config = dict(
    num_hidden_layers=9,
    hidden_size=256,
    num_attention_heads=8,
    num_key_value_heads=8,
    head_dim=32,
    intermediate_size=1024,
    vocab_size=8192,
    hidden_act='gelu',
    norm='layernorm',
    norm_place='pre',
    norm_eps=1e-05,
    positions='learned',
    qk_norm=False,
    attn_scale=0.177,
    bias='none',
    tie_word_embeddings=True,
    parallel_block=False,
    extras=['capped logits'],
    init='normal',
    init_std_qkv=0.0312,
    init_std_o=0.00739,
    init_std_up=0.0312,
    init_std_down=0.00739,
    optimizer='adamw',
    learning_rate=0.00137,
    beta1=0.95,
    beta2=0.95,
    weight_decay=0.18,
    lr_head=0.00943,
    max_grad_norm=1.0,
    warmup_steps=529,
    schedule='wsd',
    decay_fraction=0.729,
    decay_shape='cos',
    final_lr_fraction=0.05,
    batch_tokens=[16384, 32768, 65536],
    max_seq_len=512,
    doc_mask=True,
    train_tokens=160100000,
    max_steps=4432,
    dataset='wikipedia_en',
)
MLP neurons of a small language model. Each row is named by its layer, matrix (up: input weights; down: output weights) and neuron, and shows model dimensions 48-175. Each number is 128 + 24 x the weight over its row's rms, rounded and kept within 0 to 255.
Before each neuron's rows, "fires on" lists the tokens most often at its 100 highest values on Wikipedia text that the model never trained on.

fires on: "\n", "="
L3.up785 [155 135 133 129 161 161 132 130 138 142 151 164 114 105 112 115 152 137 126 138 117 136 137 162 163  99  90  99 107  98  61 170 120 112 117 157  73 102 146  91 121 106 169 181  88 180 122 143 119 129 121 124 119 159 139 110 146 115 122 163 125  82 116 107 102 106 128 152 145 154 125 114  75 126 136 116 130 171 114 150 144 113 112  99 139 123 150  98 110  98 177 129 159 123 166 112 136 134 108 120 153  82 140 151 108 139 109 153 166 105 108 124 105 123 140 159 113 136 128 120 132 114 129 131  71 131  94 166]
L3.down785 [174 137 156 102 118 106 170 130 158 139 139 148 120 129 124 116 165 113 127 131  86  90  57 133 177 106 157 102 126 133 135 163 120  86 122 109 149 105 119  92 105 135 132 119 153 133 123 128 125 145  70 128 114 149 144 124 198 166 144 138 143 148 132 113 115 149 102 118  88  71  99 125 160 115 123 133 125 132 141 159 137 145  99 104 114 125 185 102  91  83 128 102 116 137 146  94 153 128  87 139 161 117 132 122 149 150 106 162 135 106 119 104 147 124 119 126  93 124 166 122 146 135 144 124 131 131  69 186]

fires on: " had", " have", " were"
L3.up628 [131 102 160 101 174 102 148  79 140 135 157 125 145  96 105  86 130 150 140 129 132 136 133  75 110 118 152  90 116 119 111 161 102  98 152 105 137 106 151  96 110  75 161 119 186 109 166 126  98 153 123 182 149  82 144  98 117 193 143 129  92 148 119 105 114 122 131 121 114 158 115 146  97  99 182 112 158 146 120 151 139 134 125 122 143 138 119 133 122 109 135 126 135  95 119 121 116 159 149 100 143 119 165 128 111  85 114 129 117 138 142 107 175 112 135 112 133 139 145  97 121 163 147 100 150  71  96 172]
L3.down628 [105 138 143 181 117 109 123 114 116 134 112 121 124 132 145  90 105 107 165 144 132 137 120 114 162 111 109 156 128 142 109 172 108 127 147 100 103 153 118 136  92 134 122 156 122 119 150 185  93 158 116 133 148 129 146  55 103 159 128  92 164 131 136 140 149 143  98 125 129 149 115 144 137 141 136 139  92 165 119 114 129 107 147 130 148 111 126  90  85 147 117 131 185 125 122 182 117 132  92 144  92 100 122 164 135 104 168  99 162 123 132 133 140 161 124 108 140  99 113 117  92 152 110 105 136 105 135 108]

fires on: " of", " with", "ed", "ated", " selected"
L3.up701 [129  94 156 108 184 116 180 132 116 141 195 125 148 116 101 148 145 158 117 164 102 136 125 105 148 123 157  88 109 119  99 140  73 146 145 154 111 116 153 117 134 129  91 107 119 134 137  91 175 134 125 143 161 136 171 145 147 111 149 134 111 170 136  92 119 160 118 101 112 138 164 174 128 126 160 118 147 121 131 141 125 122 115 125 147 133 130 147 134  66 167 119 111 127 103 101 121 116  97  80 135 103 160 111 115  95 144  98 126 115 119 122 135 125  99 122 166 143 148 103  97 132 111 140 158  83 114 147]
L3.down701 [ 98 134 185 147 108  86 108 147 123 127 102 103 149 161 121 149 129 116 127 125 121 138  83  90 121 117 112 126 110 129 126 163 119 155 137 112 122 136 140 134 121 118 139 107  70 145 107 165  99 122 158 125 145 129 141 180  83 193 147 130 120  95 113 112 115 138 158 150 144 169 118 147 109 124 111 102 101 159 130 133 106 159 130 128 153 127 138  84 111 119 142 149 142 149 136 130 186 155 122 143 118 139 153 135 111 125 126 158 130 118 158 132 154 103  66  90 158 157 110 134 113 163 129 104 177  53 160 127]

fires on: " re", " Re", " Em", " Chief"
L3.up817 [137 147  94 113 151 116 169 117 133 133 134 162 113 157 122 144 185 135 132 123 108 116 167 111 156 119 121 121 137  69 144 148 152 123 149 156 137 121 133 151 113 101 138 152 117 122 144 133 145 177 113 120 122 134  95 135 140 116  73 174 121 115 128 109 122 120 132 108 107 129  88 134 134  78 151 140 132 166 132 133 153 170  95 131 139 114 131  83 118  96 136 105  99 110 106 133 111 162 102 129 148 123 148 134 116 139 143 157 136 149 134 129 150 112 142 125 130  91 138 132 126  72  98 113 113  99 144 153]
L3.down817 [132 136 120 130 110 158 100 137 109 132 116 143 119  90  97  81 151 134 115 105 137 134 161 126 187 132 136 108 157 129  88 156 113 174 145 137 126 137  97 151 120 115 136 138 121 139 147  83 118 159 115 149 131 145 164 119  84  95 114 154  83 131 136 144 142 139  94 169 139 146 119 142 101 116 132 122 143 111 126 101 123 191 152 142 147 148  96 107 172 142 126  97 142 125 112 107 147 114  99 185 159  85 147  87 130  97 155 117  74 147 115 135 140 109  64 102 156 151 109 114 157  67 112 132 116 156 101 122]

fires on: " ", " can", " dis", "\\"
L6.up884 [150 127 113  96 149  80 143  99 148 110 109 115 139 134 130 114 119 133 130 103 116 127 142 117 133 116 116 110 138 160 118 155  94  96 126 103 105 111 138 152  94 154 131 131 129 127 120  96 106 115 142 105 124 147 137 116 140 126 120  98 116 171 153 113  90 114 113 142  82 141 107 102  65 123 118 119 166 116 145 105 168 117 127 156 161  77 148 119  86  92 105 145 105 146 153 141  78 117 110 112 104 126 113 155 135 136 135 155 119 109 146 139 160 135 140 110 186 135 140  85  93 126 107 145  85  41 142 161]
L6.down884 [148 134 155 111 115 163 120 124 155 120 122 156  78 147 143 100 116  86 129 127 152  82 140  84  93 103 138 139 146 148 129 151 158 133  99 125 133 139 161 135 141 122 139 134 128 110 133 140 112 128 137 142 126 126 108 122 112 157 172  90 114 118 159 143 189 123 100 129 154  24 152 128 125 114 147  95 122 120 145 134 100 126 103  85 137 144 120 108  84 124 143 131 166 120 168 102 123 168 129 114 108 109 134 131 145 138 121 118  83 117 151 146 134 139 131  92 112 140 134 123 113  93 118 118 127  92 138 105]

fires on: ".", ",", " (", " \""
L6.up913 [128 141 128 111 142 101 138 115 121 125  89 143 130 137 131 145 127 126 122 100 124 131 137 144 115 119 110 135  85 113  89 157 132 122 130 112 116 132 126 122 130 136 136  87 110 111 125 141 113 138 106 113 171 158 138 113 145 124 148 130  81 154 177 139 135 112 162 121 138 149 109 136  59 125 136 113 110 124 110 110 143 144 114  92 112 140 142 138  82 109 161 114 133 119 156 146 100 139 122  83 140 123  60 135 118 118 108 139 135 116 125  63  75 153 115 121 105  80  97  70 130 125  92 136 130  91 151 161]
L6.down913 [141 134  98 115 133 101 131 139 109  72 141 147 125 112  99 107  90 105 140 113 140 129  50 108 138 174 134 128 113  96 137 157  92 134 147 120 153 129  90 136 119  93 146 152  95 143 115  99 132  87 135 136 100 137 145 128 100 106 121 132 141 116 118 127 145 193 139 133 128 128 143 155 147 144 140 144 136 130 111  75  73 121 120 138 137 128 138 149 135 150 187 130 151 159  83 113 119 129  80 125 154 110  77 118 123 142 131 142 141 126 124 136 151 134 124  85 134 128  84 131 133 139 132 139 188 169 115 150]

fires on: "t", "g", "d", "m", "f"
L6.up395 [141 169 108 132 151 177 103 136 136 151 139 105 131 130 160 147  95 109 135 146 111 185 156 133 138  80 135 114 133  99  92 147 136 129  95 136 134  99 139 111 168 140 145 137 101 137 128 148 146 151 105 151 128 164 138 110 143 101 172 122 141  81 136 122 127 130 101  76 126 141 117 110  87 165 131 161 115 149 118 136 145 129 114 101 104 146  86 112 156  64 144  74 126 107 129 103 126 125 128 107 140  98  81 119 140 150 128 115 124 123 143 105 104 157 112 129  94 103 145 129 159 113  99 115 160 130  93 119]
L6.down395 [103 110 124 138  92 166 136 120 130 104 157 137 130 141 106 116 101 173 121 139 152 159 191 105 152 123 105 128 122 144 127 156 164 127 111 147 157 105 102 156 165 118 141 112 152 132 136  87 130 171 147 120 151 123  93 129 111  80 163  99 165 147 123 118  90 102 113 173 121 131 126  98 133 178 142 118 124 106 117 103 167 128 106 125 145 107 141  90  72 144 134 115 114 117 144 129 162 121 152 122 130 103 151 133  78 126 140 133 116 137 139  74  77 185 114 144  85 178 171 151 161 116 125 155 147 139 108 133]

fires on: " In", " of", " in", " Dur", " At"
L3.up783 [122 159 151 154 133 113 124 100 124  82 122 159 139  63 132  78 132 135 109 139 103 112 116 171 106 113 154 107 103  95 151 116 152 106  89 151 103 145 135 128 148 129 107 100 139 149 114 131 104 130 171 139  91  91 126 108 120 119 140 129 138 129 100 124  96 113 137 138 126 141 127 137 117 164 131  66 135 142 114 127 175 112 163 118 131 125 129  82 129 121 151 110 118 116 132 103 137 133 126 140 131 114 126 119  94  92 120 116 103 126  75 121  90 111 144 167 123 163 151 106 156 154 119 144 115 140 142 158]
L3.down783 [122  63 127 145 153 178 153 128 132 162 125  78  98 164 107 138 154 133 114 147 118 123  91  84 149 143 140  97 108 124 107 131  95  70 109 166 164 104 101 129 121 129 169 158 111 125 136 151 109 130 113 127 123 108 136 148 130 150  77 112 169 108 183 129  96 162 158 117 134 130 103 109 154 103 117 141 133 118 144 131 146 110 128 135 108 142 126  84 143 113 184 145 146 115 131 180 107  82 143  92 118 142 121 121 175 180 130 137  92 153 128 147 122 142 139  98 101 116 107 106 166 138 141 159 126 102 134 118]

fires on: " ", " bi", " vi"
L6.up481 [127  91 157 119 102 139 107 109 163 139 122 122  98 105 131 140 119 165 158 144  95 155 154 121 113 143 158  93 121 118 112 125 124 114 102 131 126 104 112 162 171 128 153 113 149 170 155 110  89 125 152 125 115 128  85 103 158 143 158 144 115  98 154 134  85 106  90 103  94 134 102 165  89 175 132 118 137 142 130 117 131 129 191  96 128 134 160 141 101  82 179 154 124  99 146 152  78  87  96 145 156 154 120 162 100  84  81 131 110 124 132 146 136 105 132 134 122 129 162  72 141 150 125 176 133  36 108 130]
L6.down481 [157 138 146 174 123 167 104 124 144 129 125 166 121 173 104 119 140  85 132 159  87 144 153 124 106 133 119 126 138 171 128 106 146 123 138 119 138 126 125 113 138 130 121 126 102 127 129 171 140  94 122 136 137 109  96 143 127 124 153 109 127 104 109 136 181 141 139  99 149  22 140 135 105  76 115  95 100 105 113 149 101 140  87  92 133 127 150 100 114 125 153 110  93 126 115  85 136 139 104 150 125 117 126 138 173 139 126 101 112 138 146 108 144 121 160 129 119 148 107 138 141 100 155 113 157 154 116  92]

fires on: " a", " as", "ly", "a", " of", " the"
L6.up710 [ 93 135 157 134 130 123  69 147 127 187 136 161 154  87 108 123 144 146 154 127  93 132 128 148 127  91 160  95 137 131 121 208 173 136  48 149 113 116 144 142 145 112 124 137 133 124 118 121 115 128 109 153  94 138 146 131 145 112 171 102 145  92 125 106  77 123 109 108 139 149 100 161  96 162 113 134 145 153 143 157 134 117 119 107 120 141 151  89 154 101 150 110 116 126 141 164 147 145 166 140 130 121 127  90 142  85 116 125 121 112  87  81 124 126 118 106 130 145 117  97 115 117 116 148 104 111 106 140]
L6.down710 [130 135  90 123 128 131 135 157 158 112 157 128 131 161 107 136 155 102 137 112 139 108   0 123 139 134 146 122 129 112 118  81  91 133 142 127 120 119 100 165 108 112 119 127 116  90 112 112 116 119 130 123 130 142 153 123 125 136 160 101 147 106  91 121 136 148 125 150 124 190 137 110 125 143 144 156 145  77 137 134 105 113 139 174 104 134 103 121 111 114 105 121 117 148  80 105 163 103  91 148 116 158 138 118  79 130 126  97 117 175 146 127 168 187 123 145 154 164 142 138 123  86 142 133 151 166 104 169]

fires on: " in", " In", "In"
L6.up726 [141 152 136  93 117 135 107 141 124 171 165 140 134  92 123 121 119 138 120 135  90 100 144 158 146 154 141 149 124 139 126 106 166  97 100 130  77 139 121 123 150 107 143 165 113 137 141 119  80 109 128 141 171 113 136 100 144 102 133 112 111 121 127 145 100 180 131 110 146 157  94  70 117 102 184 134 113 138 110 131 118 107 156 152  94 120 162  99 124 140 127 100 135 125 173 103 120  62 164 143 118 129 100 112  81 144 107 172 164 137 139 135  99 119 104 110  91 125 123 108 154 140 110 156 132 120 146 161]
L6.down726 [122 140  94 155 154 186 108 168 123 148 139 151 139 107  99 118 129  91 114 135 132 157  82 113 156 144 108 113 136 126 169  98 131 115 135 139 125 109 145 127 105 130 162 148 132 126 121 127 118 112 112 126 129  98 143 137 164 157 112 101 179  72 138  65  78 160 128 133 118 167 161 125 181 155  98  68 154 122 134 116 163 124 149 110 108 151 105 105 167 126 122 166 123 120 159 131 128 121 128  87  89 169 135 127 160 157 140 114  85 108 123 153  81 156  96  92 126 162 164 118 119 133 117 120 110 141 128 153]

fires on: " ", " a"
L6.up841 [ 94 157 143 141 120 138 141 129 130 130  97 130 107 137 133 119 142 126 140 130 102 115 136 116 117 111  99 105  83  76  91 129 129 122 134 121 116 132 131 152 136  90 164 134 146 176 140  57 108 106 103 139 139 104 147 109 144 162 165 167 125 105 140 128 129 125 110 129  80 146 152 162  97 117 153  86 128 107 140  74 146 113 159 164 157 128 180 147  97 114 153 145  87 103 155 134  96 132 116 129 135 162 134 170 126  70  75 123 114  89 120 127 158 120  82 129  88  77 148 124 126 131 150 124 100  79  92 133]
L6.down841 [105 136 142 140 113 143 111 125 140 138 105 126  98 128  99 112 101 102 176 134 123 169 126 153  83 146 111 105 151 114 112 153 160 178 132 123 115 131 135 123  96 119 132 122 104 152 115 178 168 107  96  83 155 160  92 108 111 127 178 105 100 113 143 167 126 166 144 141 123  20 130 162 152 143 150  95 114 116 126 115 121 116 127 102 138 151 147 109 133 120 143 167 163 157 107 133  91 187 138 136  95 102  91 108 124 146 139 123 160 127 133 157 153 144 125 119  98 147  87 199 144  95 114 102 123 113 118 123]

fires on: " |", " the", " of", " la", "a"
L6.up39 [169 132 141 121 182 139 139 127 132 148 144 122 127 171 138 134 149 158 120  98 125 135 122 151 113 130 171 103 123 115 122 111 177 149 123 159 129 132 124 140 179 100 147 189 128 172 133 116 104 118 108 147  93 122  98 150 137 116 130 129 121 117 128 138  84 153 131  88 122 161 152 148  72 118 135 123 117 119 118 126 141 137 126 116 148 148 164  70 122 123 129 107  81  95 166 135 104 131 142 132 149 160 129 153  94 125 126 113 168 131  50 128 125 111  93 102 102 121 135 100 131 100 112 139 111 164 100 120]
L6.down39 [132 127 174 110 120 123  96 123 135 126 133 155 103 122 112 151 152 107 150 142 122 121   1 131 143 113 140 119 113  79 154 154 148 148 115 126 138 124 124 131 112 124 125 131 138 151 154 143 107 144 165 132 158 162 132 112 125 168 121  91 122 168 125 111  85 116 119 116 114 230 119 120 147 156 127 166 103  92  91  84 127 155 103 153 154 172 122 120 101 113 134 113 141 163 144 103 140 122 113 117 133 165  86 100 121 148 114 101 138 173 170 157 107 132 141 113 123 141 130 110 151 144 143 150 136 223  83 129]

fires on: "ed", "d", " released", "ated", " b"
L6.up415 [136 112 172 113 185 103 129 115 117 171 138 101 154 129 117 142 126 132  93 154 123 178 137 126 172  93  84 144 145 141  62 209  98 150 135 136 131 126 166 125 144 122 108  99  80 146 153 130 150 161  97 110 130 132 152 141 125 115 149 138 106 147 119 106 157  96 129  94 101 144 141 109 110  87 172  81 138 105  86 123 168 103 121 103 128 167  98 149 125 127 128 107 129 126 156 124 123 142 148 122 158 137 123  97 136 116 152 128 142 134 145 116 161 136 117 111 139 146  86 121  98 131 119 121 142  91 100 124]
L6.down415 [108 148 121 162 130  95 130 126 154 147  76 118 119 137 142 118 133 109 157 139 135 118  78 148 123 156  90 117 138 138 134 125 139 146 193 118 152 115 151 124 145 131 117 123 117  97 137 133 143 159 110  97  88 136 160 167 120 159 149 149 132 178 129 114 128 116 131 108 121 109 120 109  95  97 106 113 127 105 127 137 152 164  93  71 143 129 119 206 133 153 122  73 122 100 129 175 146 142 109 113 135 153 128 144 121 122 178  87 131 102 115 164 122 116  99 146 141 126  97 125 140 154  80 101 156 102 165 148]

fires on: "\n", " and", " also"
L3.up870 [ 93 127 129 113 147 128 121 128 123 159 113 111 157 123 147 134 124 167  95 119 108 104 136 126  93 145 120 110  86  77  79 124 127 117 128 151  82 137 142 178 152 137 126 116 106 143 124 121 143 122 145 164 103 136 139 128 116 120 128 111 115 121 123 120  92 114 146  88 152 148 137 147  88 160 120 133 146 149 107 116 148  93 162 126 104 134 152 108 128  97 183  99 132 142 185 168 119  97 160  92 125 145 158 112 123  90 134 151  79 126 145 114 109 118 130 155 112  98 134 130 140 147 138 129 113 126 150 160]
L3.down870 [124 111 161 131 154  97  93 158 116 185 149 116 124  86 134 126 142 148 164  84 142 136 135 177 158 186 122 176 109  98 113 114 130 134 156 123 119 135  99 151  87 124 148  71 109 117  98 131 108 136 129 109 102 136 166 167 133 123 140 158 100 116 152 127 118 133 109 152 108 130 161 101 132 135 115 120 155 138 136 128  93 134 152 136  92 147 109 154 113 139 131 109 158 122 127 135 119 147 136  97 119 124 143 129 164 139 126 164 121 155 144 128 125  88 138 171 145 109 126 122 125 140 154 103 122 119 107 133]

fires on: "ed", " an", " known", " not", "d", "ated"
L6.up170 [112  81 132 124 140 140 138 103 177 153 163 126 178 115  87 119 136 165 113 155 113 157 141 120 146  90 165 173 158 139 148 115  97 114 149 136 132  95 143 118 151 112 111 114 150 135 128 111 154 144  99 162 132  95 123 159 120 120 107 146 130 130 120 112 114 144 130 140  97 139 149 109 135 119 210  99 180 138 135  75 122 117 122 156 123 136 123  98 136 126 109 142 131 121 148 126  88 153 137 127 142  83 154  99  93 105 127 127 161 134 152 113 178  83 119 144 119 142 118 138 144 102 138 123 143 116 118 156]
L6.down170 [132 159  93 156 181 126  95 146 116 137  88 123  98 124 117 135 122 104 158 140 140 101 138 102 116 143  93 140 104 167 149 114 140 190 171 112 143 148 110 152  93 156 107 119 109 141 112 136 118 122 116  98 101 116 143 137 123 168 160 125 145 178 108 118 121 121 127 102  83 108 148 137 163  77  98 127 109  82 129 127 108 148 110 109 145 128 122 128 167 114 113 112 138 141 162  94 121  98 138 200 116 142 140 108 126 149 157 151 117 123 126 120 130 115 134 111 153  78 116 161 110 177 109 124 142  83 121 126]

fires on: " re", " \"", " un", " as", " Ra"
L3.up124 [127 106  64  91 155 167 109 150 159 133 151 144 130 150 121  69 149 115 154 158 133 106 131 161 121 147 153  61 159 101 132 135 157 118 115 142 147  74 163 122 110  78 121 120 144 141 153 118 129 116 166 156 163 116 118 107 110 116 127 124 142 108 116 135  97 105 119 134 134 149  92 111  95 104 116 129 119 160 101 164 148 125  96 121 115 133 165  92 129 110 169 139 153 118 121 123 112 133 128 144 108 141 126 135  77 165 108 143 160 113 116 133 109 109 154 146  90  71 167 144 103 153 141  72 131 109 115 162]
L3.down124 [135 171 144 160 115 141 101 133  86 107 123  71 148  99 118  98  96  93  89 125 122  83 168 103 156 118 125 159 109 168 110 137 101 171 149 106 136 116 120 132 109 119  97 128 129 106 114 122 121 182 103 143 123 157 104 173 136 131 166 161 116 115  91 111 118 150 131 153 150 132 123 135 176 145 152 127 137 142 148 120 121 166 110 130 124 131 124 130 151 103 122 156 104 122 158  88 147 123 115 159 127 132 102 111 120 162 132 184 113 120  75 136 154 130 100 118 110 124 105 110 158 119  97 132 111  95 104 174]

fires on: "\n", " \"", "g"
L6.up102 [165 131 131  99 129 129 141 127 155 140 148 163 164 144 119 123 122 122 150 166 106 141 142 131 171 106  94 103 104 110  43 117 144 151 111 118 120 131 143 141 132 144 159 120  70 168 154 108 133 139  94 137 149 148 133 122 141 106 134 138 126  87 135 135 130 107 120 123 189 142 144 100  75 153 132 121 141 170 113 103 152 112 116 118 126 140 168 101 126 100 140 131 161 137 151 177 156 123 133 114 166 132  84 135 146 106 117 175 110 130 132  98 117 102 128 167 130  79  68  80 150 117 127 138 101 117 141 135]
L6.down102 [129  89 100 124 121 126 116 104 134 160 156 102 134  83 143 128  90 147 140 139 106 181 210 128 183 144 119 141 102 134 109 125 138 173 158 118 134  97 102 121 138  70 149 138  64 111 101 128 147 148 108 121  98 167 124 156 115  87 136 114 146 149 116 119 107 103 115 138 163 203 118 122 127  83 148 148 128 130 146 150  96 139 112 131 144 109 157 150 125 154 153 150 141 118 114 149 112 150 156 112 146 120 107 122 136 138 118 123 154 102 112 118  88 151 156 174 114  96 103 109 139 162 106  97 136 176 119 146]

fires on: "-", "'", "4", "9", ".", "–"
L6.up658 [135 152  86 122 134 159 150 115 154 133 150 123  90 139 151 126 142 144 125 146 128 105 140 109 109 152 173 161  96 111 169 143 111 124 141 116 174 137 114 142 114 125 108 134 125 154  77 124 130 139 122 136 139 114 186  98 128 145 101 180 114 143 141 120 118  88  98 143 108 132 109 121 144 151 167  83 169 137 167 155 122 138 117 111 115  92 131 156 123 111 126 110 101 131 158 125 117 141  90 103 144 154 123 132 102 155 111 119 128 101 148 164 132 121  97  93 129 125 159 126 113 100 100 145 115 140 132 189]
L6.down658 [122 118 156  92  85 112 119 119  95 132 179 128 133 143 119 147 114 171 143  83 126 152 148 105 166 146 118 184  91 130  94 121 166 148 135 120 122 151 152 137 113 132 133 129  99 104 121 125 140 161 136 119 151 130 150 132 123 117 128 130 112 168 140 152 111 145 112 158  99  80 153 135  98 126 113 183 122 118 104 104 126  99 132 169 129 162 111 101 148 152 107  85 175 107 102 125 157 116 100 119 148 135 121 123 128 146 135 100 166 130 129 140 163 121 126 134 109 116  96 138 167 138 155 109 119 127 133 146]

fires on: " re", " Re", "-"
L6.up16 [131 143  93  71 123 137 140 129 154 166 169 153 108 114 140  74 146 146 150 131 138 124 152 110 151 139 138 127 144  90 113 174 139 126 128 181 164 125 156 141 106  87 118 139  95 176 116 146 116 107 120 165 104 145 153 119 142 108 114 135 111 103 129 143 141 101 105 132 109 151 108 135 130 143 127 100  77 169 148 153 151 141 107 134 104 128 133  73 150 112 162 147 106 141 172 134 108 128  85 111 154  99 129 132 107 167 100 162 147 126  97 118 126 105 148 116 154  76 144  97  94 139 136 142  86 140 114 185]
L6.down16 [ 99  99  79 121 132 122 133 112 115 124 133 142 129 136 135 142 112 130 116  91 184 123 174 132 166 126 179  86 106 120 122 146 157 152 156 146 152 107 129 170  89 134  98 117 119 136 152 107  90 202 129 146 135 117 147 124  76 129 164 111 129 159 148 164  78 134 110 104 106 159 146 152 127 128 146 136 115 132 144 124 136 171 133 152 144 100 113  84 172 135 142  91 115 126 112 135 106 117  89 138 155 107 161 141 120 115 134 137 133 139 136  87 141 136 134 108  96 130 131 107 106 106 134 149 123 145  83 156]

fires on: " ", "2", "1", "4"
L3.up167 [154  95 146 133 146 119 158 109 122 138 155 133 117 117 127 100 134 139  97 148  77 123 162 156 125 103 142 115  74 121 114 109 130 162 168 154  99  94 123 137 156  98 132 129 121 138 174 104 147 149 140 132 139 114  86 112 160 146 117 134 106 120 124  98 141 100 119 125 133 156  90 152  93  90 159  86 112 133 105 137 124 123 104 110 140 126 156 146  93 104 134 148 124  91 135 141 149  97 125 141 147  91 145 129 111 125  80 130 129 100 138 122 160 104 109 168 123  87 130 101 119 177 120  89 141 112  74 140]
L3.down167 [151 174 111 140 100 121 111 134 102 124 127 111 145 154 147 114 133 117 137 157 134 136  77 107 129 137 119 113 147 123 114 129 124  92 136 126 125 136 117  77 127 135 122 120 116 119  96 141 111 118 165 144 108 142 116 132 111 117 136 135 119 139 157 102  83 115 149  91 129  79 130 144  86 123 138 141 111 137 111 145 128 135 110 115 109 107 140 210 141 125 182 144 150 133 129  78 116 134 128 119 120 107 129 123 122  91 158 127 113 121 151 140 114 164 116 119 158 156 132 120 110  92 115 111 129 145 164 144]

fires on: "-", "–", " Le"
L6.up598 [121 155 132  78 117  87 118 110 140 140 157 142 109 141  98  85 144  94  80 156 120 133 134 141 134 136 141 165 147 105 155 159 114 105  80 105 172 167 154 132 155 134 127 162 113 146  87 151 104 126 141 130 112 115 157 121 171 107 134 161 123  90 147  96 146 108 111 126 124 142 115 118 138 117 153  92 124 166  93 121 130 142  87 125  97 139 140  60 105 120 143 148  81 160 142  97 127 145  85 136 109 184 126 133 130 140 140 129 123  96 109 128 144  88 114 105 140 132 129 144 132 113  91 110 112 122 126 225]
L6.down598 [158 110 106 144 122 173 161 146 116 118 119 126 105 136 131 175 163 144 118 103 156  90 193 125 167 131 117  98 116 108 120 115 124 144 149 115 107 112 133 176 144 114 122 104 112  99 102 128 114 137 153 128 108 113 141 159 120 122 152 146 120 131 100 139  77 131 108 141  91  67 142 112  96  96 118 163 156 126 140 135 162 101  87 126 145 103 111 150 101 134 169 125 136 137 133  91 144 145 134 138 125 112 128 175 130 127 128  85 122 135 156 159 137 125 102 165 121  77 175 153 125  97 126 112  96 133 122 158]

fires on: " have", " had", " of", " having", " has"
L3.up957 [ 98  82 139 137 176 140 108 133 121 155 164  77 118  90 102 157 132 136 115 171 100 123 125 102 134 128 134 137 121 121  93 131 101  86  94 139 113  91 103  94  93 117 159  98 152 154 144 119 113 147 136 152 169 121 163 103 112 125 110  96 101 144 115  76  93 159 110 125 123 143 119 135 137 122 141 119 156 136 123 133 161 115 114 107 144 142 124 136  97  86 165 151 114 123 101 107 119  96 162 115 124  85 165 112  75 108 139 152 150 109 130 119 110 132 128 112 110 154  88 147  94 135 123 123 162 114 129 213]
L3.down957 [124 131 130 146 139 130 132 118 115 148  84 139 114 134 135 122 107  41 128 153 173 113 129 144 145  86 156 137 137 133 106 164 149 177 166 148 137 120 143 121  80 133 132 122 137 121 140 153 109 142 103 146 115 100 141 152 109 165 127 126 109 106 108 125 152 133 158 145 132 148 132 109 197 133 152 181 130 161 117 103  70 114  93 126 124 116 113 105 122 150 123  93 179 121 150 108 118 186 117 138 108 141 138 192 152  88 123 166 123 148 151 123 120 153  85  99 161 109 123 123 134 153  89 140 155 119 121 127]

fires on: " re", "-", " Re", " De", " Pres", " comp"
L3.up194 [131 118 129 119 135 104 127 101 152 156 120 175 128  90 152  59 118 116 123 106 114 134 146 113 168 138 104 147 167 105 115 167 136 115 107 141 148 101 141 124 171  74 170 153 111 163 115 140 113 174 128 115 121 140 144 110 131 123 157 134 148 117  95 125 154  93 124 159 126 142 106 105  94 129 143 102 131 142 103 123 173 121 114 128  85 136 123  70 121 124  99 122  99 130 146 124 149 126 143 130 133 142 126 160 103 148 113 182  70 109 102 116 151  94 154 147 119  99 110  96 137 146 142 121  74 126 118 169]
L3.down194 [151 110 135  87 108 161 105 157 122 111 153  93 114 171 127 126 125 111 154 118 141 135 137 117 136 134  86 116 101 118 168 111 160 138  77 114 126 141 134 166 127  98  96 127 147 134 110 124 145 127 114 145 129 114 142 120 119 108 152 108  84 133 103 135 149 146  91 128 128 115 114 131 170 108 119 157 126 152 158 124 115 176 153 126  93  88 110 126 153 146 144 157 133 127 148 131 110 130 119 125  67 134  95 123 121 141 155  94 145 122 113 131 112 161  93 151 144 116 141 127 140 123 128 115 110 193 141 124]

fires on: "e", "em", "E", "im", "che"
L6.up428 [115 119 133  84 115  80 134 145 127 132 117 116 128 142 149 106 154 131 107 124 125 137 150 116 163 110  61 142  89 119 149 143 130 103  98 136 133 122 159 160 123 131  95 132 107 132 121 132 128 147 162 142 103 120 135  71 165 105 171 128 120 156 153 160 118 135 114 177 139 136 112 119  99 140 141 124 130 165 101  86 134 133 164 120 120 141 133 105 106 126 148  40 127 128 135 124 130 135 121 133 157 114 160 154  74 126 139 142 140 128 100  73 130 130 162 112  82 106  88 133 109 112 130 124 147 111 109 140]
L6.down428 [ 90 148 119 143 145 140 144 133  97 152 153 124 127 105 107  90 122 119 117 122 114 151 158 140 118 124 115  79 101 131 186 105 145 162 129 129 128 131 133 133 130 149 131 105 101  91 185 111 158 112  96 103 148 189 132 200 138 149 112 147 136 105 143  82 161 123 136 118 172 142 110 121 160 109  93 121  95 134 166 153 108 137  94 116 108 150 131 120 156 161 119 149 137  83 117 121 116 106 160  95 123 179 111 101 108 137  90 114 112 139 136 145 106 130 136 123  94 144  78  73 118 136 118 132 103 119 175  93]